config.toml
n_layer = 9
d_model = 192
n_head = 6
n_kv_head = 6
head_dim = 32
d_mlp = 768
vocab_size = 1024
activation = "squared_relu"
norm = "rmsnorm"
norm_place = "pre"
norm_eps = 1e-05
positions = "rope"
rope_base = 3360.0
rope_fraction = 1.0
qk_norm = true
attn_scale = 0.34
bias = "none"
tie_embeddings = false
parallel_block = false
extras = ["capped logits"]
init = "uniform"
init_std_qkv = 0.038
init_std_o = 0.0
init_std_up = 0.038
init_std_down = 0.0
optimizer = "muon"
lr = 0.0105
lr_mult_o = 3.0
beta1 = 0.95
lr_head = 0.00546
grad_clip = 0.5
warmup_steps = 0
schedule = "wsd"
decay_fraction = 0.572
decay_shape = "linear"
final_lr_fraction = 0.0
batch_tokens = 16384
seq_len = 256
doc_mask = true
train_tokens = 124500000
steps = 7599
dataset = "wikipedia_en"
MLP neurons of a small language model. Each row is named by its layer, matrix (up: input weights) and neuron, and shows model dimensions 0-95. Each number is 500 + 50 x the weight over its row's rms, rounded and kept within 0 to 999. Numbers have three digits each.
After each neuron's rows, "fires on" lists the tokens most often at its 100 highest values on Wikipedia text that the model never trained on.

L3.up360:458462491491555516578523535501454534544542491534440557624420472522448502520481496463530552454497470509518537540496497491508531486499571553551461464525490509514534494457543459601408494490447471486499499414447389530592587568497455459466493489524438571521519516451463593566462497433538406432
fires on: "u", "io", "th", "\n\n", "d"

L3.up616:567502558524509443475503420437529514538587504525467486469580504474498515435525474501459409433480423586570604507493571582494489560462514461445471517424496482453481512494415470444488453454560478426532453573383466538463478421455430493508500483584495485523526476490401572466448417504443555524
fires on: "ward", "2", "1", "5", "4", "7"

L3.up748:559423545553424438539429558487611498554542468507496556534542478495590451524518453510546464479495486542418475473473498546550510403495479504561561582550529533507541393581430473489537492517537439474525477470547471475509467483486388458526500536519525522498521453584541546525496443598542451375
fires on: "ri", "i", "an", "ar", "ab", "im"

L5.up93:548480453438530434534422545404496533526479476523423471452501509460475561583540513464486455535446540540369581489501475472520468439473419573479469517483417538493520474526566453513525408504432422557553551502454436519543451473430489529447458455491471444457486513471521461516509509619507467515
fires on: "z", "red", "iz"

L3.up61:485493535531555516493432474494558426547597603498479515567459510401535494470553461485545544510526491420548532450493511448537618570501510507585564486472577488447526557561539546574520535530439482366521499506506501548395549511518543490525445509507562537498522451454537504429617498422556391435
fires on: " of", "ir", ":", " to", "ed"

L3.up280:499612474507498594528451496529467429478578489492525524437512551386476485515504488513547453471453583539419479592620512482516447572518580438564560402427457580598435484432512456540460550451536476475452459427387520458492511535515481500513411508497490539528582478523496379536512528561524507467
fires on: "im", "om", "ount", "age", "own"

L5.up341:441534541541420571537533341497386515539483464486557429465530535452507494484613562478461518606534563550522516470493435496495474486562414436509520437387449500490609470542485470561451496451465492509553493558485501448531425462551546462535502519500485500475579561443498526490494568514476449548
fires on: "rib", "+", "z", "y", " c", "om"

L3.up523:654514533496516422485461606517544479436590526559458471562506525539510474468515451601442475473551431460423503502508476460432605598438485545527425570520375548476465454515535505570573537549507488628598462502522556523549409385497533549573503572552519488510564556478449584468516531521436512499
fires on: " and", "/", ",", "ad", "able", "ic"

L3.up221:492452578441534446483517454552486513449472551461557571496526563510476514483342471526511514622396510510396470486520419508511455495393438571450468479546475562531541497507466433548472474486477514524512496436487552427534581459519438472482618559556532477596410517414493498504476564623495595537
fires on: ",", "ar", " and", "r", "ad"

L5.up548:464438420504483571490454572495519536559582459473560454487555504487561533488484600404538609478530511514523452579525397554507462527473555535501474461548561540428476574504532517524537484608529502465510579557518523547559451519594468524515546547520495531553460445520524538439584466401507507480
fires on: " le", "rit", "o", "et", "it"

L3.up613:457465443536542607566480501460522492510489516543467615506543475590442415456511468498453499530509623481536544476547565496565555474514368471463495483510508585466434535514563395474467529483472526361554422510449512465472532558446496533468564476487509536487491502480495532455482471457440524501
fires on: ".", ")."

L5.up647:535513517452579500346441519566510568437533485466604474533506511523558473538547545468563556489550485541484504507557537490437528474553604553444572372473407417417529639592582559567508535484501378419498524492482464477465488437502428519537454494609455495449428448512536560524467524430531577489
fires on: "y", "et", "in", "o", "ac"

L3.up53:533511652448469486442419455578544384439447437635470489434519425550492499493567492439466508516445453525530431449590490392499478447550526454515546479458543526456487515445555556500602501529490527437553421532462571543422573537416559445444581562461470519500474446548517519466486471420415438414
fires on: "an", "ter", "cess", "is", "pt", "lect"

L5.up328:530612521579535456449534488418551545494598497443463555467477420502431490520514516499418501440480591460519505524507415453421457526468416474460542401518449525441539468449557505495517560509472373557503515439489471478458489407560576506481520474457583466495456388504440457498516562519563438582
fires on: "ur", "o", "e", "at", "or", "p"

L3.up415:454429580521447582524522475508518582540461416406428491464540458458449446589504525506502565497507563506620543374521525555550488399453520465509578443438509562443505431488487520501523486486488535472492407604524509503391550509576547571462531579441493530549476510388485523472503422519483470555
fires on: " |", "."

L5.up531:499515513505502484413448533448521567589583504439570493457568373394512478646479478471494482554498506494450537453478528493519458564593600422459628465578489537439513527502473576517479500510439526566465491556550543497496546417493496464527532491504466490532473540470499518491391372473576424503
fires on: ".", "g", " b", " g", " d", "B"

L3.up645:433443552513528579466509543431517548548464488520554482437579549515559432551570540477530468483463580512537532574531471493584536550539518518555464469433500382528626496485486594522511467443444525464451467444475486480445493521524571470515512546575415486537498510505460480496515556649428428451
fires on: "y", "ol", "se", "ond", "om"

L5.up503:535448435641476480489564500555497522552482495468514472501494372449514507516462450533445487468523550468526472429410488485527501449432444486444536455599488540433376493488484484383462488511541509531502515508447582459528474431496482471587547484489509473521423456488516468469368521459511608488
fires on: " ag", "p", "g", "id", "er", "enc"

L5.up316:574474543534394505579599489499452487512594451515469504618509532517463506491488497522458491619480574568570482568441489422636571510508557527521567507511571422439461555418551496535501509535548505545600608431459583510470500472531520491532520498503526530535564567440506522509507587484501491394
fires on: "om", "am", "z", "op", "m", "og"

L5.up282:377472417454406451587458462451494519523523516476530536460464523543468489492520458635433498408493433478467448577469524524514407515506607530523488503435472466576561470453521470493482497455466445481497405429563449493526533501440531484425482538494499491540479496534555419542465456551558527515
fires on: " not", " Y", "ing", "ess", " A", " Fran"

L5.up664:498448404452491468511457477476488505485466495482521497456564466446453447456499481550454577395532404510540476504503512465545495449441497531423503470506500492483594597539445505473501610500467506533534538472508459489503488430533429609465465454510533443456492614480540539426416405483445618386
fires on: "ac", "y", " app", "du", " sy"

L5.up707:459605435580518469418536484590552492498515429575509554532498558494512483524497461477502407538517511566461502553450499437574545524547492572484471473590487547513536503570448558525514517522506433441529469474457454543406511511403427476428536501581442459563491567450439465537576511468510598482
fires on: "t", "p", "c"

L5.up108:534520515460486519479425482490503461517479470526509525550589488542518411404427556544485532486485485509503572515535581486537554546600370444413528478405524543428525519498439491610549429517474521520446492545578499490497511473429457427440516495522498475505519507516421466466466517564519497559
fires on: "s", "es", "ings"

L5.up104:498479543435421529521542515533567514444551561562473515586454532527362456504445518463414538525588519545415579425462454526585522444480530529549450454496510547512424416440539406428560414534505488458516527481466412458412477557451533353434548517535471554560528577458521468537581587497468434439
fires on: "d", "k", "on", "hn", "n", "ed"

L5.up607:498437532487509422493452461464494559466575500478511495548482493472464465550462435474535550509493508466466445504530523531440471611499538575508439548429404553533604441406403458495456554537473517517467547496494527537547501471500448493440507470521407457478455578569509461374520487501511623512
fires on: "ov", "os", "v", "ar", "m", "ut"

L3.up163:495486456587451415539443524567563486535520525437487414495552492521463495591637536584424436578580574455485488477540515453495505471461516521571527475437601525513409489356575431508500514496430492415467583509547485459541508506477496480510470534483561573533474483419507501569499576522557574429
fires on: "am", "om", "ron", "all", "ile", "ick"

L5.up529:508445502599566316486473422435501493441517470508540553473466459583500481461464459498492414559425425419455514469528525533537517476404451490517382551428599544573506444427495523502522538511524525431577495400480508448493378579507440474476516499445544458490497484515566494414525468476414505548
fires on: " W", "r", " n", "p", " No", "er"

L5.up589:490474484629510427485411483529441466588514481487529543506485511542537478468504498561506448474528483463548503518422420571517514487480535518347448519441475559500458478520485455447563521411443468458510382461564573499499523571523475583538455586558465507515567566484541472506584580421514566468
fires on: "/", "–", ":"

L5.up150:492493608516409501504499526626458586509494444459422561531548524441502402509457469480484468391518558470496451398478449558460505417454548571470495385570493469497516600528434484484453461494440470497522507514438514582455537552527473528524544562558542479454449595479458493504451479462410575429
fires on: "p", "ac", "oc", "ed", "enc"

L5.up730:478446471550487561489494625461525436499517461464433543527509637643378476549570544479493487506514614507412612475598536552611478461498518586559465489497533466505399493507608464486458465486488507515594527533491539567477429577543556489467495534521487473560541433542556457537508572416507467465
fires on: "or", "l", "ro", " qu", "le"

L3.up249:505486467496501523532511481560494493620509468403576513515546456439494496464548462448490437520531481507462615497439446471455438546514455481490382431516553548495448488493501513500519536480461524506546386390555499524454505517442590493506457422503532515478535548529521417394440534423445489496
fires on: "ing", "ice", "ure", "mer", "ant"

L5.up348:482549450553413489573524513562545442532471588518570479472499587548439404483459466555404479517493456493466490474509562489482579432491451518531454469571492538457538505444434468489516428527532548577430534506573563506510528461471499453491461506479375544517426419518507593584476436475450529423
fires on: "ers", "iss", "ant", "ch", "en", "an"

L5.up279:509500504461502566428489533524513490523595529530476478449490450489513544381508461535480503619463527605511602497628442536574556481528559474566495540457520469402508543507540514389525468480570502479494626432463487442531615541447469489469562461471425493520391581461491471508548503483448549535
fires on: "c", "qu", "x", "em", "z", "ud"

L3.up184:545468464457520536492482544427494439485567438445541507505432418486388461476508502445416471499479546413502568551435493475537484628513490479564503487501377573432481494502511526453518535477457476544566532572437446429510546484477439508588540459485548479458490487435502583486513554503531598426
fires on: "st", "ed", "s", " &", "pe", "ing"

L5.up368:558473566489411489491582391550550501514552524545460435518428527524457552670506512484456556580491529509450448489530450552511489497551443496508445460454436591520514559393430495474558547483492464460544537453504519532540445417503404474533541531490418425468412473495527547468512514497491460442
fires on: "ar", "art", "ev", "ist", "ov", "ol"

L5.up17:540488485453462484536440556454489394576557421524489529479450510558527486458491574474477513503481581537418526493502482467470514530503503484410454607499588412469450447488485487437601488469537440473589499441574523485546507495455483476578483490523538495422492553586566448481578525455460609526
fires on: "-", "/", "–"

L5.up534:387507509525540577543528496478492514570507546620526419473494482580441523430582513528455535452442472460504417487557474432471436466540593441428495524587571560490538518448579542443548456486554515512480543498555367495501575528538556463507562521521435539463562484525541588607471509492523437509
fires on: "u", "r", "a", ".", "am", " l"

L5.up258:530608540460519460482380535460517432491463524481504450473499544522448484464478455543491479466498447488456320396528483417421442440464556539554482414359512488533534523478478523593490381502500533472513487569472458484421481481504472492501573617572509452529472470523583458464477511422526557532
fires on: "ers", "er", "or", "ors", "ens", "her"

L3.up470:450424510403439543549469483555553565547447466590499423486366552478549550563457372569540460569427525544509527557499491430624536367433528536508456444555456413537447532462470458578478470445493495531521537490487511492524546499426495478477490507501566431483442551447513567503419501506526458425
fires on: "and", "iz", "z", "ay", "enc"

L3.up622:519595453455532485421424467545481480470490474482549565459486486627506504427525580464526516571577565530539451422527552510461488515635524511450541526424518510530581438494523477498445467476506502416547436435550522505493536548505527480526535515482537570497560408483402469472473487488420481560
fires on: "ect", "ent", "ill", "ict", "est", "en"

L3.up107:528513423572435547495442570538535485555440484460372521472480548513511396470490549566526520388550554435470649465510531492432514469525529495427473491483499441498467521527473449539523512430572560532536525566622501438520503434529554542514478602587466500485469512440518592430541630554507560513
fires on: "-", "–", " and", "_", " "

L3.up290:461549448544488537570528486542450550598504489446539527570433609412491482454513411536520495494512423530542554400535561533476560480626487473458502541531441370494393506468467518451405494479443529414570490551475448585497592487524502534550413454499490493534592433488523497535486547514536511567
fires on: " by", "in", "al", "id", "g", "end"

L3.up355:536459537491536480493471570531493459535514447491500572469439460588460507424406504528407586495511577402450515510455495484482516572471485567356429536493503431569480531417442594452522474415546462479494440445547437411521511511469549495523543490545478492461500498521505484448531566479531650469
fires on: "-", "–", "/"

L3.up49:524391529449527628542604398481521433626534465464571463530509530545558499444514469565563553616511532564564484513657472544502489421487433419401489472484515549512441461496447485489511518535461556488468531428586518513489497441452511502475495496402434418465488565448514461518538556487524477479
fires on: " V", "V", "x"

L5.up430:364535484581487529421553505507481419633453521504466461545604497580464513572446545488411434475469475524494505394529471513473536502522523489492497517500549560482498476403544461478483469457558592582502472483500467384499518577443452556537492487588544516553468510511596516569396473606459529543
fires on: " l", " e"

L3.up340:492502541441492466538499576511538461529469455457578533424479548497478465506405509487566553550545519533433485463544467469529548429426578402441518438519478554546512504572518413499473438489514492610454493543664446471527576502451483535568660546481512525503606569485535514616442519554498426495
fires on: "ion", ".", "ence", "ad", ",", "est"

L5.up754:522484536603527370544472435492497498553538473489393544592543439591469619466518536537468508431519458439543497446555520466521505462555434487476565502578526607446547498510583461456531526480539420447427505520635580503481543513553569595500489437433444492462513470489537521484538387529468559471
fires on: " P", " p", " T", "T", "P"

L5.up354:424560537537389430559464539493389481616509444521516464602560530485508470422477572533539463486535458488504501555538474396592540495556527431595497441425507501485536527562402505520490451570479475405494554479523569513477507483489454425489519477571499498529512528533540406493512454517467445477
fires on: "en", "s", "an", "er", "r"

L5.up95:494481463445508557473460547582444495576470507452517565460653500504420493574526560420472539516510448532572405460506446547451485513467447451488438585526498403431472523444456542486531533514612522507618553436512585472516579481509538554391521468361494493502519466492480463509521443488612430400
fires on: "ed", "ied", "id", "an", "red"

L5.up132:575418487353431506465576573534542423542542523457442494474563495453561527491459414475480427489436448514474446628551510499612480538569477483464597470438529530489564555543485469447465484463514461521431450470483456406430470574544557476477518478456515509549498448498490477518538579486459509485
fires on: " L", " |", ":", "T", "\n", "E"

L3.up532:431420519538540604536446504561501540560439461452428505483545582452446406533504518552424539453436533523476615468490399501455505486517541515503476575482552526528442562525418465581493468555512570468521473431480453590567469505565475623461487548531448469515470491504563455520513411554460562505
fires on: "il", "ed", " /", "vel", "op"

L5.up373:542543456541457533386528444463578474468529478480399529508487462571450372465436533422485362506428535516486538451414505555468528460407471431481424513544574457514522504472462467529524446552597532439489452444603438536450527542522559535533514555490546438549557443521449514541464455586431473428
fires on: " p", " e", "–", "ul"

L3.up75:552495426460454532574384492495497564548505477517528518512505502567461496495540535514379577454534548482446449559411492421526569542505433470512480472498504426498489596441514475503497578547419467502486527510570569630438512446544534481537520544484464528442504525541470517568534393538484493464
fires on: "),", " =", " a", "ish", ","

L5.up541:497578479506473489570550417517422535474514507492567450458439497493517493470566573506449593347480528454496515440511561617421455463500513472578513466481457405509497467416526528439543483385535440536570482588482528500459452510616405459601520512430497474492538525455451487462474470477493561515
fires on: " w", "y", "ear", "ack", "ound"

L3.up659:516439460442501480527615440470516488525440462478503463460639536506397509431492512521399449481443499498484514468455451549491443480475463524396547459503538531453569421492517486490460478528496474512507599525482491473479483529451487448582488532513533423440506443383506440508440424455536533412
fires on: "ur", "if", "v", "ain", "i"

L3.up662:503505477521486499520468468524524468584504467475407512517535513551412430564585404547474585449505558381536556498590476432486501495493471522472525475519501482487495559448581527491441340510504519471494516443570486458479435444537469507453542502455542560541479433588492495438485503475479539539
fires on: "st", "ist", "is"

L3.up750:445508482584513578619483518526440580488538535490476533520502512486513487601416523546487553486479487540445467466485412622534423392487541576461461517660501529540522539529459579476499511513532492447453406497549483625506553476572523528527512469527461565500521511457459534510600488560472501454
fires on: "oc", "t", "ed", "il"

L3.up182:542468538457416445544408543531578541546522395562546440493458508463556478433531514423363498493430529413451522546494440477481456482505474485486543546512475576406480466544428433586514497546451448479513461496439484466528476464533502392494603536546504485489559512429616453439549486550534481548
fires on: "ar", "ain", "and", "an", "und", "on"

L3.up291:512441488552506567502509478541611504609511438531495533456572423540559443530530495600449503556537561556529440454459562511478555467491477467481499482491481528532440459526522478480569509491494425465458477585526514479541406458499514516402451567413520435459522552548555518623507491534378499438
fires on: "est", "an", "le", "st", "ian"

L5.up641:537484531488394478534516421463475457464518482406501548511569516475569539463478517481361488481513453476555503482495485488487449468462479413460492468516470505470500534507539473477595590407504574516513539532517532393460396564428437445457502463569430418375427530433473482408508523516415531486
fires on: "f", "j", "n", "if", "ab", "v"

L5.up59:479555478473459517544432478458550470537478509426496377444500445551394463525534514521442519466511477457549518493510511426519472481549490428477455502526550597427418477435563539499421527522582529549498521554472495499566468502573503517420584481457500419528546475485540570587437474394508503427
fires on: "ed", "c", "av", "'", "id", "an"

L5.up585:498541456529505448542502549503569584517508473565475449458498458453618495537467452472404540390440493456594538464521552561512539405498547470446543400493433515494494473468492590565530421510507478416534449513507460370446462401510595473421488511498573470569534501472412545495483486454493479465
fires on: " d", "d", "el", " per", "und"

L5.up196:478541525489427466503519584500434545419480487520412482468454491598483406495500549553436449453531459508486445532485401469550435420558447511454585494444479494545537556521524513446414545571513522474488544483504516446378543539508454465463513532506477484477542520457422465487582551499482497402
fires on: "ic", "y", "her", "ory", "n", "ore"

L3.up218:556481509449579508542486400449611474585501504494596567442518483537498436505498595574518454442458588465545481448447572568481481489565466407465440461497525426572512509559576493481470576559442523386543459553548499534511481488512452443581452565475459519460511499490523538408523421478423512446
fires on: "est", "ic", "st", "et", "ous", "ult"

L3.up206:482542511497514545486426527518476486469522532583464504563544490492366511447508442594553550517503518514519453500534583464488547445506494380542477500594520455529545490581585379464524409538422448561392488407514562555530586456424485504428505565489514530516486480572486598531421547421554511480
fires on: "an", "i", "R"

L5.up431:513518485484439507499483517515571554472544532528588494497468560550441459416528644511506585487475577540473557429555519536431620550491436614391480470460499535477363549488431532477484502529465516503552581498459418457459439453524482625536559538607450490495424589509486445530420548543464467417
fires on: "l", "le", "c", "o", "ad", "id"

L5.up129:507403528517538390534521424591546480531485443505430511462548479521433493371503498545372551605479533466401415443517488552574548561446590508488524493523505599525525458526506413519545512480490398496568481409568543505403417408485459522469535468574499521480443474502562445502455429495441375522
fires on: "er", "ff", "mer", "p", "ent"

L5.up183:594567580496502540563511452573500468516509543507537551470488495541461522547545490547438513454504527487485439552526475461528544516487537596528488427540524439522581436475542570510560528542445426473500581526563432423482487464460537569342508427535550474463433582517559525482512548456469471506
fires on: "or", " w", " be", "e", " a", " an"

L5.up317:475502453571414515625397561528519521463570452456459543548503459458437525533554520579446501484463559438571443428508516541464452514590477469591485615545471464568535415485476519481534503516545532455583454453601517514533509537525501506549469505552539573493481511498459440479522537490382515473
fires on: "ed", "ist", "ased", "ent", "ated"

L3.up230:570459491474447511522431565446471403601542530452500568477619547458424424575488410458406481585458408374444528473534453466407501499458401541437505462480508493469491517448547507476513485496509493493511415443489510510540556475481510511507563512578496450564424469444426449463472561425470594538
fires on: ","

L5.up582:483503563450507437468502551521491460533496517530428472536510473509567510492471485446447376557552489487432497505479544513511421565575477589489526509391520493521511543458432491486493499437508461461510557502464515525523561531544535433589517428546522536581543455507530553563547466505526440486
fires on: " (", "hn", "in", "opul", " |"

L3.up42:600549543473494628596488572470534424489488467499428477464438600462581580562458539462493557497547460538415522472443491458477545511558566597543444490472489601481481494443508458521447583483476455445552501422445505464550570476470464571464473475523491534496469448451544599506478529470533508485
fires on: "m", "em", "port", "oc", "-", "or"

L5.up319:498520475480514522425519489489493549546460459503507460525431519497540485501339501520445471560540573426493523495432511511524539452559505457455457469456512405435515531514460483526493550539424416519535488523459454525348569498496622514533409491571439450557535465456577460417481457434509525502
fires on: "in", "g", "n", "ern"

L5.up735:528553479552516512542390444449489495577520512478513601494564557336534528492455411498563432437528543514529512482478518565591550574484487505560497510526577544480504566492545483506383487497502461500511450430478507468461525535480533515496456541512473564523552596522488423493478515455505465456
fires on: " by", " of", "ast", " to"

L3.up565:547428451471416471506563525477539480553459533569559421543514528540455519481486489490588399507523473440573495481537430535452443508448526536500528454507496540513526499503530454464500532463400425551434555494468525415501514540512485401347516568551476431441408478458503485523586489459456477489
fires on: "\n"

L3.up264:551488557538515534485523492486567462546548485510493564512525525462424529433525460545457554416496563474518494495550479545445474583479413516541467489531492548451421480491490390483528396507514577494600455449444493448477575471572495516602535456530507488493508494541492398450475582497472488413
fires on: "le", "o", "re", "ist", "h", "ed"

L5.up563:485450445523437478511427558394539544541463538414463516573530579611496543478572476497470520454638498536469458419532552516483451478449560637617503424467424537459501525516510602552457462447506550535576530523511530537549539459470474498440503497486372547500487543478602440497500431465452550449
fires on: "un", "er", "or", " qu", "y", " for"

L5.up409:532404520541485418528432486567594498415472536485522491500504485497518506480577459520469472569498527527399500505565530505494527537453540513452557455467528574423488590529471450517617481545563515438468589476535480516508526519471453464474571491505501577375550593457480492551557501412509395426
fires on: " s", " wh", "at", "c"

L3.up93:476537524468573472494522550415418478532569543505492518582500456597442592378457445518600476406465428463487483504449402508550419546515478559462519489526510588550518509506471494525575415502597390549503469469415520500539449492457550519486478439582507513558492434503491518459475459474437528500
fires on: "l", "g", "ac", "iv", "or", "il"

L3.up611:407397471576539489500505393464399556512520494477475579538529488528414468432511502536531542444567528554557415416503427344639511495435513537527440445494496540580488515502462441489450465493598500503484514522537521532463492442479515536445453415472466503505526465413509537451518496481570563441
fires on: "en", " sy", "a", "ac", "y", "g"

L5.up692:576383475530521472472475481510544534471484506566505567535629489527520444481496472576438519486505414457455470472431401460418533506488463476444543511501463529435534524439480511403559500503609531555553423498486552503414555434497510462510547455562394533493512481456406594488424491535624507510
fires on: " but", ",", ":", " and", " as", " \""

L5.up169:478502568415594450474452482490536585570545474578402488491467572530423361459500477507494500544595452542513525529553550591476560518476415573529565520485453484515483476466497461469493421566451460538563450544471486573413464516414447454543555475515441447498496406433630533496567557517414546544
fires on: "n", "or", "b", "m", "on"

L5.up709:584458438473469490543404549484490537542496502428513510565484506476480539534523522547408570460512521509422581536548540424426494411502364427426450451518548541461444571478523475542519428492489452476559503560402467458453399420464563426410541587532431510468560415476504557497458420409441526467
fires on: ",", " in", "n", "tern", ".", " a"

L5.up2:575446449501506549484529587500507401575427453428458488377473514476611405483488536487446587549539480472467503506507520575436487577492546536471489537483523474527546591555447472549418441534571540503496524480419513515504566512507481518493499553590533541505471498515507511428458414597495532532
fires on: " ", "ri", "um", " ch", "m", "em"

L3.up555:507547466515504556597541512528448414480529454562493469557432403542490604549539557536399479420545477456519476511559481538507578505550461503466487466528450540488468423435452442558517450477543535536511522495505576527493604501517437488508484467522506526609549465491421531512404467551495443526
fires on: "ri", "th", " to", "ide", "d", "ical"

L3.up54:528566502516455465458376509560496571493454531489412525438545415600552492433547569511470474619556546478451437494468474470506465493389576508504522356562554438493549588423479433496375478531490520406516607477551504564448495500482493528497528501463488509502505486471453506554463485558484428541
fires on: " ac", " bec", " a", " n", " spec"

L5.up653:543505471542442535474519537562602518561584391502560433459471475496500533466475501492513545595480633496526437433494561469535472543529571565533526503442625500570524556465574522503608556473595577449508500497534543539540563544523515557567462524577527483447519547428441556417474601450511518468
fires on: "-", "am", "–", " "

L5.up230:583468424526513585602537545488451550465573472530484512433473429480458485518484475478521554552630488494501514556581572419545432536532558467506496558550442469503530480495514588520496515583587497524531508541523472552447418482573517479566542480510485535464511420481476474400563456512456500501
fires on: "o", " w", "et", " serv", " com", "es"

L3.up707:504473455497525487459515469476589449563473462521622529488445526457502607532525517464541449511542533504456453461457518549577625534529528575442533489576525654485569497488557458479483535492534495403525407427538455423510525397588516563586466659555510545540480412435422524508444488474566476500
fires on: "ent", "est", "em", "et", "out"

L3.up553:618473499462463515510499511521543514594540372532525531601554500556478568457497546465432562534525508409517575453449480464495533523520586542510495557512527467482572430455474535632526471477540489461426525463525450461462577555429536555552529492467607442483517451492520553364507539444521436500
fires on: "-"

L5.up168:403481503469424482628507481495464588520541503542516511572501492589406533448532483529446491512554554520580472492537486503480463473536450405537477498511525501599520419488511604392488469455468656466491443459542529465426545477542496508484494494435532525467535490556474559375532518522447491513
fires on: "ed", "ent", "ic", "ant", "ated"

L5.up28:548447456537475526545488451456466487402495485546502533463486440437563532472553545526480596523495595554425479453551519537450439475487585470380493551455577480510530460427452464477462385452443452497495498405530493520510501495494503529476497526520570505476550548527586446494567514441485442535
fires on: " n", "iv", " c", "-", " l"

L3.up559:486541449469465435464529524523523462432468434507580538451467562529521415477501473558435499503585522398510498438545482413465400542526512515525492484543487473551512471553510548466522579545472497448483543527491467513489509454456478451439516494421510463513478478566486512494479495482522559492
fires on: " t", "S", " pre", "T", "t"

L5.up187:541545446484449481516480568501557485419495422495469592534502474505575477492528528543506482514544483540453579458447465516498430368506430482460506434531624572429578506494497472546545475509535402512524574415519490454526476459510527550544502419447505490444410508476506582523526507533327450510
fires on: "p", "oc", "P", "op", " p", "ot"

L5.up226:565486558570507446400436495513517401520574439458516498418486567564534427414529451484515600577488501446568476627509557568539487537494482512556539552466421495526478535507494509551581506482496472457493563604520544534594543535476496479549495542519566448471635570440518430450613494552505582449
fires on: "s", "es", "ings"

L5.up143:567522495582553440417412467526623558543445407497480452525546415610468508561494552514466463504515522533458535397516565515420461538597461604526454489450493515466445481492537487431652465557505513524559516545469489460493562426496503535491441606508414511578490425511507465569497475518432457535
fires on: "pen", "5", "her", "4", "d"

L5.up160:465504482483515523518459438486517566503518512560506479518505450476510539530520460423526507576478529547442498450626454479530464480536524617472445387538469564475532489479445563462493521500571491485462493433430457494407514433519499610510516476593431489544520434481407510415523506469443475493
fires on: "t", "et", "i", "pen", "v", "p"